Part of a small language model's weights.
Size: 2 heads of 128 (1 for keys and values), 13.1M parameters.
Architecture: rotary positions, untied embeddings.
Training: 644M tokens, 4915 steps.
MLP neurons of a small language model. Each row is named by its layer, matrix (down: output weights) and neuron, and shows model dimensions 48-175. Each number is 500 + 50 x the weight over its row's rms, rounded and kept within 0 to 999. Numbers have three digits each. A neuron's up and down rows have the sign that makes its largest values positive.
After each neuron's rows, "fires before" lists the tokens most often just after its 100 highest values on Wikipedia text that the model never trained on.

L7.down149:481632531487523422576496506462554554486526491551481476564529512572555530485533535515448515470526518558477592429595517517568547455533501486495528451532605439520452493585545515533502507556458510536502457492533542540557496446541495510519534573502465614518579534522555452474501519550553511493445486497530515428517571556470520552561500560557395511536496501428492463482518435502538451547603
fires before: "\n", "---|---|---|---|"

L7.down217:503439564534381540448580568464396463464588466571559480547520424420510585481478548317484476582463544420542534574438539467556551550524576531485566511514520393499491472525476524567465560494478471453438525553478520547474499556519525530559446556541386421519608504471576411501506445539462496539529484533399466532551565435559545441493495530497549500585476517475579429532444493456628392497490
fires before: " ", " (", "1", "2"

L9.down172:527437461476429522487532529573523475486472436502486552475424565445563446554511526474534453498470523415512577539484525476443430439414472439464511484525399612548498515495531469476485526407464459569421482472450505534561536414518508547447539500496419506419407470452424433513500433483427439510744497476504520577437508452508484533531581424536493518582523468524547590450492526431468501597476
fires before: "1", "3", "5", "8", "6", "9"

L8.down181:518515550493493517521539487477477478504538532486482498443509461507535433517492546562530472487508492526488503495488440421511472504520502480537451507474426539482653490540595507474499512478526526522509526525501555528495504504454520526545504494489469526495490501551487477528469660461498489505948507497483579479523473512544449467454549481533456503490524524538519467499489530465541543437495
fires before: "\n", "The", "In", "-"

L8.down651:600462529460443426532497493502441492441597582435447508519495483458550455490538539561533445564475589523479557427566485480553562377447514474481552429521501456501453505480547525529562526532597479590468445440462492566516434461486545485498502549563499471457512480488513410514494516474518502531414505422455587472553435552511446388453406408481441460470573535521459475529536417496476517472510
fires before: "2", "5", "9", "1", "N"

L9.down175:422493466487503478616526528453575358478550532530477436448529493495425510477517502523538406488536530470473517518500463468515484500491508447482457464425496505456490536582404429483508529558546486547517504454532453517413482495586550471443482541427489502547484492509606480457533516506507524494538515519485450481569479412441469431525525486602491442482452579520520487421612460477537476565540
fires before: ".", ",", "\n", " and", " |"

L9.down103:452463487533534520478512524506414554462471537481469572477508459504535563475542501399613529478552483556538482500570455507444539539523525480508509535516483483501525520535567460495463582512532478529521451448546448547493521530433581488533509527458528499514570483473474468574429528372457546541451534448538538523507422519512481522450557417556485493511493584572539416474557523313503511493509
fires before: "9", "3", "1", "8", "2", "5"

L7.down543:464526557502509461501481506556463521359564494580429568513502473500484510533510546624457495521501612498511504464452467457573493507519456471447372581445479513576392528536522604502428470498441587541499512491432485497529469486474476520511510520520522484433409478461431568527489574489540569476432523527466542509506525461448522474557482467538465518525539508521442362516451490477579576445540
fires before: "s", "ed", "d"

L8.down152:516552529557462482474434407495448469431474426562560488528482510440543501414510495665500515529478590494486435514494364406480556577456480448514486485422547538500470503542626629543453578491557422477520553430369435447551524438439534521574488548591476475457454441499482398456415547491506467476556525477432513551616470493587469484467499465494443459439488541448520549515430572440507504481518
fires before: "ing", "ed", "s"

L7.down339:453592430572498517415498570554502483491586469570487516501531522468531496537581536591555524522479505588442486321547474482411508465488581528569471471568487519540521460497475484478584490489563527422526488479581460622500477463529580540450558516431429504519529513509488551513433536537513488568490493501539526604458493556543512445535510537552503474469529592492520471542550539498552469560436
fires before: "\n", "om"

L7.down28:380487499602565566476562504513636558493436427510477449500524524489525531553482513532522529554527547506509547467491574490495582410546430507432480505473496481530390531443584336464592488565544586528461474540492517498465502526529455449479490526442500449587439488538528486512531597503571471484582566456524445545457445507523473539485520575465484517454482549456516462537529504619503550513497
fires before: ",", " the"

L5.down525:534562491519539464519409495511599522520509411558510506526485458492548493524488582507568451471430475584584486499586548524453475408496468521449538527421443538551480449418437529477449500420554523428530562498475447421599465466555484550496455454453463488535640495459433585441570550440546651472518442540499489540481496522591500561510500475505479458552595458556447578457523424530528510524576
fires before: " ", "\n", " |", " —", "1"

L7.down449:410507543458514419518546445475475410447478468430574439524479561417517434455507547439432530490447561473558414470506587549447400529479534449503493521468530489564580452495486367525579453494482450558507490475512459417545462432562508566522461534404459518576426451565411494578512483542534503444606516450489526618488466577481509476449391498440487514483408450445494575522551522484443496546486
fires before: "\n", ":", " as", "==", "2"

L9.down310:475402555438508541565544476505519453459523486461431509470498511492462469494485569444539346561592438443528393506454475498411531489568515401573517447519598504513479494490458508505480482533619481576514499502530432520465509506439526561517537441462440471582473582489543478450487558499459546500481397438465393597457511505541438434480480528505508502419457480477487538460546564540561440452529
fires before: "a", "e", "ese", "us"

L5.down146:532558593564622455485530388482476495537499403528376503505497566438509479576425444514450518500490501536515652585483555506483421451453512537515575449554549503576510566514470534531580513468520531419470552494540337491501465479575581478510514486587453501542566475484556398395408508402500482500538482521552424501541477516466503553515556519456511469521558503455547417434458428432392557529481
fires before: "9", "0", "5", "th", "8"

L8.down336:517533381544532522441461523432542534514483528531479425524546570461564490580380504436350513578486559479459510498549556511450409522556468511418466491509424469534542474478540550588409637468629551498482527563572553484581529494460489463429456517482447467625499491519589488477447574478472533494556467447581470501446606453503464525496516557525547480529511494512551403501532370471517457470518
fires before: "\n", "me"

L9.down57:470504404579421592529452452537529519551536510502527533545525480428486504456546456432407570479483512499524423494511528557489494454481514521519504578517483453430484505458516580455525574504481474508548495475552417590454441552474461438484423492453481509528502488458411532525499517527513458565370414575568649486509432406434552540493477493427604508493572449622570449525544489488532503494537
fires before: "s"

L9.down656:451507511529335535463475436533526555497461497629474430610540481544524562447415513646503439569425499461507575540379392423445545538451467534474464460489443582546572542497591591506509491530530531476508489474435576570556503405462498512528549530567446471512537523562497472519489532482543343551598434490467495466532479540492396504488375471472520501527506547589556455520482500496467495485501
fires before: "s", "ed", " to"

L9.down98:493553465502480522472419537473565468485556464477504529526464486502569535495420458473569488474491453553520514436479443497451517491397476489558423518521543522560677471565522498390493595558577518528551549394497481475527512564523479559438553497472485562496470484565578517412455581435490498575599620487453526472462449576397569506364446462562515544436532510562552503495447471549518469537520
fires before: "-", "\n"

L8.down432:474530600513526489513576500556501509533529460480523512566502528555578528477489485469474527466498531519437576535483563497456451503446482517501446464467376536470384540457464377493488476487485552571483453619529504500544577538525529481459544523503478469562442502524479561500440473512438518453633607521451444512475519562585473474494475524550471522507452640501467524470529490571459413512487
fires before: " that", " the", " \"", " a"

L8.down364:604499467528506559429511457453599455522473466534558482455566505556493476507459403503526497497546518565488538498502478479472470527569557542576468568516419493488508509441560514462560518533528639553502554427499620472489561492473489545430503491433577468522474517513381526555511727484529502451835552495512529449468510562503508508527543471524510534514538435506573541470440467495470505538449
fires before: "==", "The", "In", "===", "\n"

L8.down477:524453477522416436500487539577431415418562559581494456515411431536528464491496582484521486483494595629509541363487445461482447491560568422526562475532611433428471503505521485573414533576496524557537537434502540521521454474525516532538522491462544481498537513562573491484491497486455541509620514525448468447548490520387498424528507560495521460481490451508507426470496606534459438486590
fires before: " |", " (", " in", " is", "=="

L5.down359:490462518531501541410469465465541523441471582485414523460560516442537474587433458454471528458435471528453491471479473546457490452540524472510450606494506497464514432469582560530443410604549505414568587526566515560542519524527441484439566606468576541516391477474590496466449550543515474660423557510419526472576527490483448478531502530593483492610479456533531571458524513476455489494626
fires before: "\n", "-", "S"

L5.down160:484478485432487426520467577511537527540452457586458609463485471513423480520558578480510602449425482548505434490604529448499554524586359428499481508550444507408489578504495449511578418480466489532400519455559514571485469459495474471505590475483501520466522475463521507538446595617537386520517430467639498493469586516502494373534519484438441439504503570493499491491535452512539507457506
fires before: "\n", "The", "==="

L7.down61:475522451571546561427546538517535493473528500438488443501508437433604495470433538486574574513483456502498501446594485503486495465514503489566594502550460408493568517463545495468478502476563567493461510454535570448518538482501513421536511492456495514510439473442472534464540801487487482492799515504504539468425503488513539505494544534466459518537498481475512455510485549529502498432462
fires before: "\n", "The", "===", "In"

L9.down40:476434476549467523515445536474549551540457533492486488475567604464469523609518648521484514488464558509505461475475378483564461528465467452469503520508534513409473559509536442495576471594515386494559588501423469495500418538548525401512567499556512536481496533502489501484553523478420540487596520469443535590555507582468495545556550526470528568510501513432457500512503537486530473463425
fires before: "man", "s", "y", ".", "1", "a"

L8.down638:436534395527487428448503546512469601440449579552461497449506479508507609478445496471533486556522458521439561504535502512571518467436513599527462447543481493510499497618482485515426560592529503508537468544474488441574547465507520426466549497420535553561452404516464597540471497547492512541446545445547585492558551432442518510616510549480488465452526521448390582432543528573488370488554
fires before: " ", "\n", "s"

L9.down346:522477554481487460566500538481504489528476520514461450522564437532515400453482491533442403462588524491603501491602622460476530410540435515561553475483574529476494478512568532458496429441423498517503460520541498428376439430481594414588519548475458462566531515566461416448561396519556518397429448560588501487528558453485615499519514523522425514421508586484483414387482537529498487500490
fires before: "\n"

L8.down426:505486470506510559485506495479502507517478495515498511513491517524481482504511441512511508480502505515518511525499497503512466487499502506491498543476484514450490505477619420505541518509481526508507531479500588512523515502495497517488516484475516483487486519496491495528519604495498478503922483516505502449502488492507493509507494522527517509491492434480509509525500481490526494490466
fires before: "==", "The", "In", "===", "\n"

L4.down299:493519564556451437542436469438514503500542474515463472507530508493559517553496477525525572497535489463513481474475522479544485510458517402463487460542445495585424527489474389524477542528543593547520501502551571498489481543490562492435463472554442537544469495552447459532510531547419475562546565451523523449564577518502483570524531559531479554438529441553524444503476390492541443409502
fires before: " —", "\n", " "

L9.down202:547425555516516528493476461561599481523538479569481503446525509487439596500454533477509544500435463508529436536427418520396521351580451380586508468526469539491468476478464478419524521470535495510530579553470534463531486527505473511514524469455502499495536466494505472583460507514528512517441515518482474545556635433539416432488517530534473574461442453465531597473487479542510490487494
fires before: "e", "et", "7", "8", "ets"

L7.down139:543530577438456528453464460452527503471484533468476549491483484442576593478506548466427446525535606490452627588502488525541464430432526499489494530464463418595552537531470490488502490560544479481541524490503478618521509457497556515525494558462439554505452509574529544470566467458452533579573513492459400469486598514428561541417431498476496430602472479494495565621497500597510468467442
fires before: "s", "ll"

L5.down149:526490611522419617497419435509556535536534519556376522441546501547523431407563474527516364465531514512472507458421413483425539447497573497480469477598558499469677585416553526454398533473567498482454554505525487503519441540464478453536530532523583501506511441481461553536593664490495499565560403444458551449537454532468511496494477507501456621578464538575521575528469543490432453494524
fires before: "\n", "-"

L8.down307:494457469458472519448443462502482497519392538469494504570456561552476420458527455434496482447483479570509469518450543430486471526434541451518473525553504484463574491524434443571492582482479432497483444457500438472467537512481476432432560471479458509461494500471505492491440507443458484563430538520483526544579537547503550577541474483449555520455593498386589476492533513448484510545577
fires before: "==", " ==", " by", "s", "==="

L9.down296:445418442570562515439438567596504476516523545493489570479488529492453460486434508455421421503450425535492436539418448460501510480516570559513541504566604495513561533432531551427492507586540495496432526538483400510513523555579498436548493492542515584540503520548562458551470518568471520502583490543464522454508602531502478475537451572510424539525511531472603471557576467434514478520544
fires before: "1", "ur", "2", "un"

L8.down568:521502520448495524540543535519622552534419522517597447547598520517486432500506475400507468472510514456523495499470496490565533523519507466527532386496538472536553481498456595514421539523547475461495550593542532553444486446436511556490506542489441443558570525467522424450465490579538438555497478470606601520525508512458492443488443529460530618483537504437534559522474443411513548513469
fires before: "s", "0", " season", "–"

L5.down84:490435504435547532523407480455424557461576521514545575480446503572575437503496620452517484536479519495413487578530538382417470477528409514412558438555511498511557518466622550521515532456475449545479548437457511462515527434519571574496475569555433422475492557474479510567423486561476442545590483418523533524451481592454521508588521487532549489476477564612540514368433522523542482487551
fires before: "-", " ", "\n"

L9.down629:466493444525485490531487404486515569500524550491548458492516522525533477537475536488495576473441455595453621457346462492533492558448529414587512438542481558501508504571515505582469510479419466482506512461478580478480514544482407473441490518497418500551385529548384491476447499393530586464670437486511448489501442458489506552452590505539523541496526557524476521501536479614477543504453
fires before: " of", " |", ":"

L7.down150:455506558423456482487510559463438533462533521544577479492445463509564494557515516543533592568545555505540500532446503503439483524533479529452452434549487552575539524537519544442490503530527511537544506539500596509507466550434470458427519535554407479541476538525410400509486468487492414424633472548590479475496506484485547491517563608431572519553514498548397436581451533498546513515459
fires before: " ", " of"

L8.down0:506506447457497374525462489486457512523557543447456568539519528529493489477468535535406432588553508492439504489493524453468514473543537485540392609516614506486421514533452515527468525487555468448513442439707488401451575527515456517510517557433546461469494539569526439538510467471568535523341540474474475552531482541471489457505499503546496481559503451501548577498425530492528391474577
fires before: ",", ".", " to", " and", " in", " from"

L9.down105:518472570447480477591592502520452519391448557492493521486537466462519504593469556387455475489513504423512485471494440495491605477595427433458481497403480444437525487473501479439498559481534541562410546462471517509586460495546442494455547489446526532489477484451521539514551666461468535435636473532586465541532486486558547546535517462414485574542450518464468491437437481481475510531472
fires before: "|", "\n"

L7.down639:516447484577460484551482515508513462531594522501504475593545493536487534425417523513454483468526526500541501575447464433465451485458565439458463544540514490475444592531495564494439457525483467493540523447567527408505432500544493543503507466455473401444415516553557397536467487445470404588435534543616535394625492523381549543475521483450529524575476497428528450507466472484462519508575
fires before: "==", " ==", " and", " |", " career"

L7.down121:522599552573489498470457578462396544448538505502466446429446498478487445463523508522580459447435527446503445472543338508415534561489454443477525626530507465543420486526434538454517457483491460445521445550455440425517436432491543449522461457493485529547506479517459573534430515490521478512509477466428450576534434435469518453500458560553537413493498486571509475496520600512438507501603
fires before: "\n", " |", " ="

L8.down488:536507473484529534451517474496508495485475450501481498469507500505521523496474493524522493510548508496502493529479494468496508512500496522530525533529462529477578482501622444497528506484492604513540491463509625506490544534515491549436518483466526478476493522482462510539493621492527516479999483510521531490480493522521523507484499491498484524485520480507534513503498497489529484545516
fires before: "==", "The", "In", "==="

L5.down107:487455501473570494533477462475513486522542493437451525573461577483563460512411608424400539511639452544426536525609534432484492460457484518468470436558514515579438526504575503520583554519528436540432461460562532516473554432542612560527434497501503495453432536584513438514499416540452410474452509547505514496515402482488510652513484553438421470520525480474502581525493401539549435552577
fires before: " |", ".", "0", ",", "1", "8"

L9.down271:498466522523528446516502514521581515617446472543626545423498503527456448480568385571493534481595518414494501432512445498388552537545480388484522476574572600500487463521501476422532489546502514565465594421453553493575502497427516511476507442555516437478467536498372548559476500476530532525502487506468515474551508467464541491576481482547523464500552489458466477473500479568565515586504
fires before: "6", "4", "7", "5", "8", "3"

L9.down598:532474471488600436471408464538613467435520448564524447512447501530536470457548481480474475489478574563425431467515595495507458417518536471453516550424492460499451465561568405460528482422498522533496454522492582482512442451551519478494463535466586493477464499500654463469569512507490488480410551497483525532560425446473484397469567448508538523518452452561547482493525613426475505590516
fires before: ":", " |", " that", "s"

L5.down228:493493489459595450512515451552509546544483488546492624471446567445594496517591489492551417499469608450500481538490548556572547409487467520488473548508476510460504489511498342500533468521560513500439519468478538499438473535525525458474494567531475543497464488518586419421455422539531464595741488473550485487534454601573518460534569481535581480478533543445409425499508477508564534465523
fires before: "\n", "1", "2", " |", "8", " "

L9.down14:487449436517469489399560475525448445485475515497504489484557562557495489518469496599453485450605480435440473437394470453395609461505465483541548471542514457421448522465498526472522456431554525519439543533450466525487374552492510539505511533414461546415469600560479522534450569546426514549493515434521529473470554478526522547562455485563482499509496444561504482489498519546487557503445
fires before: "us", "a", "ud", "va", "J"

L8.down117:477518539507552468462482599470530499556439437489392494468500540496446494428429565547497504502517534527533544548506596498532493523548530507450517474480539510480540480539486557579533536509516600509508487590517545458539464488486546567434462540456485477507512473451535534514479558482593524449177525530587524457546479467428504463481499538498518525505426580554527505549554417491523487542610
fires before: "\n", ":", ",", "==", " that"

L8.down562:496496494487447401554467491482508388572471488496484532484506483497550536516510451512488527503565555526492432467426538451440506470590469526511450445548479551623447515559444486405476526494514470406593452586506564446411454508486499622476469567557519602509512512455534476462434545460477475451784520572519468486491513535553502525485530564486489466550527540537474560501536497590511506596476
fires before: " "

L8.down173:549485511470457463454584495519464560442568602442500501549484533495436574401465606411515516414513506524504453461552464474479532570452567494481541523477538484535431546529563374433489518524582478482448513442516556496607441508554537508549482599491473491498480494492514492532557564504502478599571563570523461546434540471422556449511447464530363389575498470514490574520542427470475451453528
fires before: "0", "2", "1", ":", " "

L8.down448:498523539491498509573553476525503514553526538549582478514490597517447535491543519583453477511430448554536586632499486502429458490434457486425401469453463529445494585520596554498534521551447481588441470535454586465570516477530505456490544538517384460510434539500461512538480583491482526522507433521479522532589510527508592437571522537460610497586548587492381438445551549457564459453490
fires before: " of", "==", " =="

L4.down297:492530451507502467500454485513530494463561481459374482506473520490490524480400485524500469538452480532577527486438474441583550488486572515521568489568462578515490531468376402482551506502501495476544432512468493539395529502456514329514444473487500498497423537553487599538448628511510526598638519500602503424478525581531481450544424475463515524626507443520481543530561525508496623501439
fires before: ",", ".", " and", " of", " in"

L5.down445:508449538495405442450542491430520537508458427559385481550523601569505612475492520581504502414523452531474515514524475543449580574528484565446489532564555555532471456422378420513402473560474554527456497580506500495553535439535556438548464453503544545558462545598423417593501472519500510520456522439484606547432521574501442469444551494524506498454415483490541559524477446520579475500506
fires before: " a", "born", " an", "1", " footballer", " "

L8.down347:448475526500543504498498510531561478516526475562482536540460455510534536451446513521514439499510458438456476508403572520492563448441406503567542423479489507445581498526480563484518546611506479484519482504460446489459567430532457414500523474585586440482529442442548481533477470462552483517394514459568492538576462420512444432506460443500533499515540483477498435586482451431446609449512
fires before: "s", "0", "2", "1", "7", " |"

L7.down646:465490387463546500446521569530579492527420443522474519474463501467444457582478479550448532476514486534454512556493521528524392557410400450520517528578453501521538557540499418457502428506460519475550539540519501552443594431454426436417570616437561577453441467583530608567469529419553524454376531529494484447536509538545548545593472533515461571499476493584532581465497560474571420495473
fires before: "),", ")", " the", ",", " "

L8.down17:509471512437502542475451517515516617501499422459568464564483535473495540534489526519475420458473429474477485552536516540507528487505538406543403457438569498590509536493605459423570498497522501437493489460497499479543411443558498418472445540477542488461587570542461526481430490586485483458667504448471545445512422541510486492505453453490467536420451405442512462449561651455455481571615
fires before: " as", " by", "ed", " to", "\n"

L8.down27:457476536497586481507513496427533482642426491573586476551465562548516532500430486429513483444542497468483465394489447509551468546448461483476459412539568475455553603490528494464552500466488572512559460587527459472445571534478508497448532519485493552488518434517498446440563558495581481525630520575499498558531533452588487570503495590483545561510472457496521530463554445477502525628391
fires before: "\n", " |", " "

L5.down253:581541488501571507577529530580619483541394521465542489473544482522556519420362406528465598448517479457490424474513504563546498510490464506495454429417546494486426536570563528534461492489498498552509498547494553489541511525428614514433449575581468536584466440539480626527501438594557567528575480450559472529507522441565516534421606547475466499474537475495502454473544465490529461587458
fires before: " ", " ("

L8.down539:543453489543505414522526540568394522462544589499495481517518435473455583572447575525490495479461632427453535511434560427496435494522517493524581508536424480570492487526608448443399511452467554497484499527530544410485489549450507546509498496467485484529473409478482537528481576486472620539395513513537499530524486513551543444533522411456539482564518450501415447534418481571476548488514
fires before: "s", " that", "ed", "==", ",", " to"

L8.down602:431509493519567504516508426499511441509553584603471474536519556520524529503523546493453521561490586491511537508500456476513494579561525524463493360515536395404468552593433448437514493498567597478496525529471475458466446463550510512402582540489455564462456584411523522488547581485502572527354448550552539473532506461500435460562470534552484444445465538462470464436481608549528567472611
fires before: "\n"

L8.down170:557497502450491572454478477504520468536463484413537486464507534449457486509520389498475551478519580503493548483521504492479532441551481415478479507528486527570411481449579310569524421569486374560439467494568461501423426506537445388366443463507506571608533516569538432448475622448451448552477578452518465521457506564487521510518403457443470453439489501514520546458553503449516439538526
fires before: " the", " them", " of", " his", " "

L7.down602:493511512429420555525536531524448477543490499521443455471496552512427488495492522465511499487450511436571508550597483536403533457465382543561499498515545467467484556576640465530610583411528544505487445525412534529459476602464463486538520567500492485530453453495442496561546486441505474567503597541559518499407509442449518431548530482473501498480484476634510506453602496566523505405483
fires before: " ", " the", " its"

L9.down351:445546505504535528534414544509484538454523491515409448508515539443459403425441437461513571488516432480408436589392486535473465377475528492490522456504414567455470548494466504443503539558473534583475554493480439441552461495584511478460442500551555469523582459543508547488521506516532475517501507609524502428555548531554428552534580455511456535490535499522457510499495542473572481453484
fires before: " |", " (", "\n", ","

L8.down682:502546443525500560457540547531565536593438506478393483468500494458560489522422432438536440550452500506400517499512524359541454459510535445513560583512510442355460576506458446468483512488486460459498447546604528459499477475556476569491495560438484532596494478398539502515549555444495508595638480461572413489544492478496531543518468427453418511462398487446503525545455521554573555477414
fires before: "s"

L5.down219:445499548594514438496517510561486527532502467499544409446444500414546469475439496489485465531444663432394486565493487554528575453541441535493503470509438508501450435538473570482450481516564598528493501415423468557475420489573438549518596446520468508555604533602576547533538495499506504510594547469548435543494482527454573621511470514541492367532432461572393436502567431577496516505460
fires before: "\n", " |", "9"

L8.down34:458501473529528554507481465518493531575495501440508412471508525519588497613490530546450459532467501524521528488434464527450492436630524545478438445463470536481603635477540468424523493499402506533507523537543604573520466522450422494424466485519519461517564559403470469436541505445568477483615585551482400439552446537520465517417522423494459492420489516473563513424478534566535493422419
fires before: "\n", ".", ",", " U", " and", " States"

L9.down162:500576531448589472542522490483528496482520424523442532481553468538458449571487470470460458420472445468482578510491512528497478419532577526476478490502541414549463507558581548508548486383438555483494460561524430481571461560559528477584569526497485494544542482448453433437412560503491419464415440505553590482537684430484571511482489510556519480555581537461487401546479537512650516608484
fires before: ".", ":", "–", "°", "″"

L7.down315:416515485542516506449539528506440522543531540523588456549448483517516581474572563505437494562481497546499502525547469496435492475491498544450570438507449462488512445464557389455513463547442497633506542541459455466518440405524568472537530517603562526421514502542551491468549402517515576454488536502448467474524515544527548477509455523527515506475522613394529511490521464466430488443432
fires before: "0", "\n"

L7.down171:538541516500509490572545513450500470448455466466479510475534480418491600586420490473484561461483519601506483452524508501534475469465527469494433452505535467572440467486479514546553573517529526522521515505523498562451451449525590477538492487456449500594508506537489527592554542459427540516429497473490491574504534441509488511519490515669437461555501504414468515512457518515556584576493
fires before: ".", ",", " and", " of", "–", "'"

L5.down362:510594491391506501589526449418549514485550516501362450506508483535414484547487543508510481486468473532483551431450476562492567382497479589513488449521537430463489580659355474477463491445457502440499545501514388535476535537436356464469599505528481528510553550460449541490439636558594421553483449584522517561452443432545490462481469523404473554534564570534514466569509451417472537499517
fires before: ".", "1", "0", " is", "2", "9"

L5.down377:478503482475543475476538539516508502427450544495556465562490488536524488538435480498516406544562489519422487424517558539561426416521492514397486530439547517567599533400519492463567442484579545586483543466417522506537547509510580505446469471531423470474406499495464553546539661497492540446690394476458506555484471491508483591517539539570429455507466505559487493567540428530479479503476
fires before: "\n", "=="

L8.down543:526524498441482526488474448489444473448461437517529511546507473510528524524479505512416511488498487477505495521518503483515497496508457515510498513558494481502599458515619516514496521508542636531532552463516590507505503487513487494451468562481546486501503527530534481589481601505473527427999524516508536503473502565475472428459460487484504560462479538510435498492463511427469483585525
fires before: " ", " \"", " Total", "---|---|---|---|", " by"

L5.down589:490553421542481510519465484476590511497566517577433493455553557428487477484435535440447461545626503454476560562410503521512501528560460519385484542554523514512665455450454531528491376523487436468428551489391434464453474462529556545461466508497421489475460424468567477574443646568536464484710505419559473476490502460551440495537512509513456518481448575536477528482409446520491525457460
fires before: "-", "\n", "===", "==", "|"

L7.down316:551571485533460498526541469521497559489486483515599514533497481407524503446495431521551474466471520533522467500516464589470417560466365508492528462507630462554411568456519494477473448521493498494522497462549521511575497422460402543512435562504476598528504455458466519515498540432442408527660428561510413528529446547535508484516526547494440455354465445483551566504567453483559447598524
fires before: " "

L8.down518:538514507536477429526422384472466551509444482481502433563479437486461522462512576575468474442505567444592392508482507573422512483537442467490520637496416498475457505545465542484422482532573511424565556501589627578429452437462514542584450454443537476449476506535483468548585538486525546488487581476476498507481541596519518377422584450516461440534432536517537500490493481434475535554537
fires before: "=", " |", "rat", " which"

L8.down59:550506585500555529511536502484479440475529449486503536481523563519516489521479474495493541506457440493491484475495490483473537540551514405519530424486499524506517484498543299489495511564509463412482427423414500571510466492509510451474469552469519495507508461505623490436477535528512512472776552525428436474503485573568561498433478459484426545485408534469525470453581510462529549584511
fires before: " ", " as", " Labour"

L5.down178:477460496490430494464559422501528475546405474587447430459505473492456518526511397486547574462467542556581469587523520504513502480537506396514472485454496416514467586481535475489489532556573471614522508492444491458514476494438486449463495556519572413492493453480573512571585461469549515572802497457452521492521525481484383480437473484563514493502516462465516526438571490524505505518449
fires before: "9", "8", "7", "0", "5", "\n"

L9.down476:530496518512449510483576501496486483495578431486433569501434422549501557489532410510571573563526484542478436453565467437492537488488521532520488484525468555523443572516500518541513536565476513554586455489490372555523450451415557555485473534449447464520544472537470467585535467489546473573511547548536610491525437531572455578445547414573511430580544527531448489460529481483408489442546
fires before: "9", "5", "3", "4", "6", "8"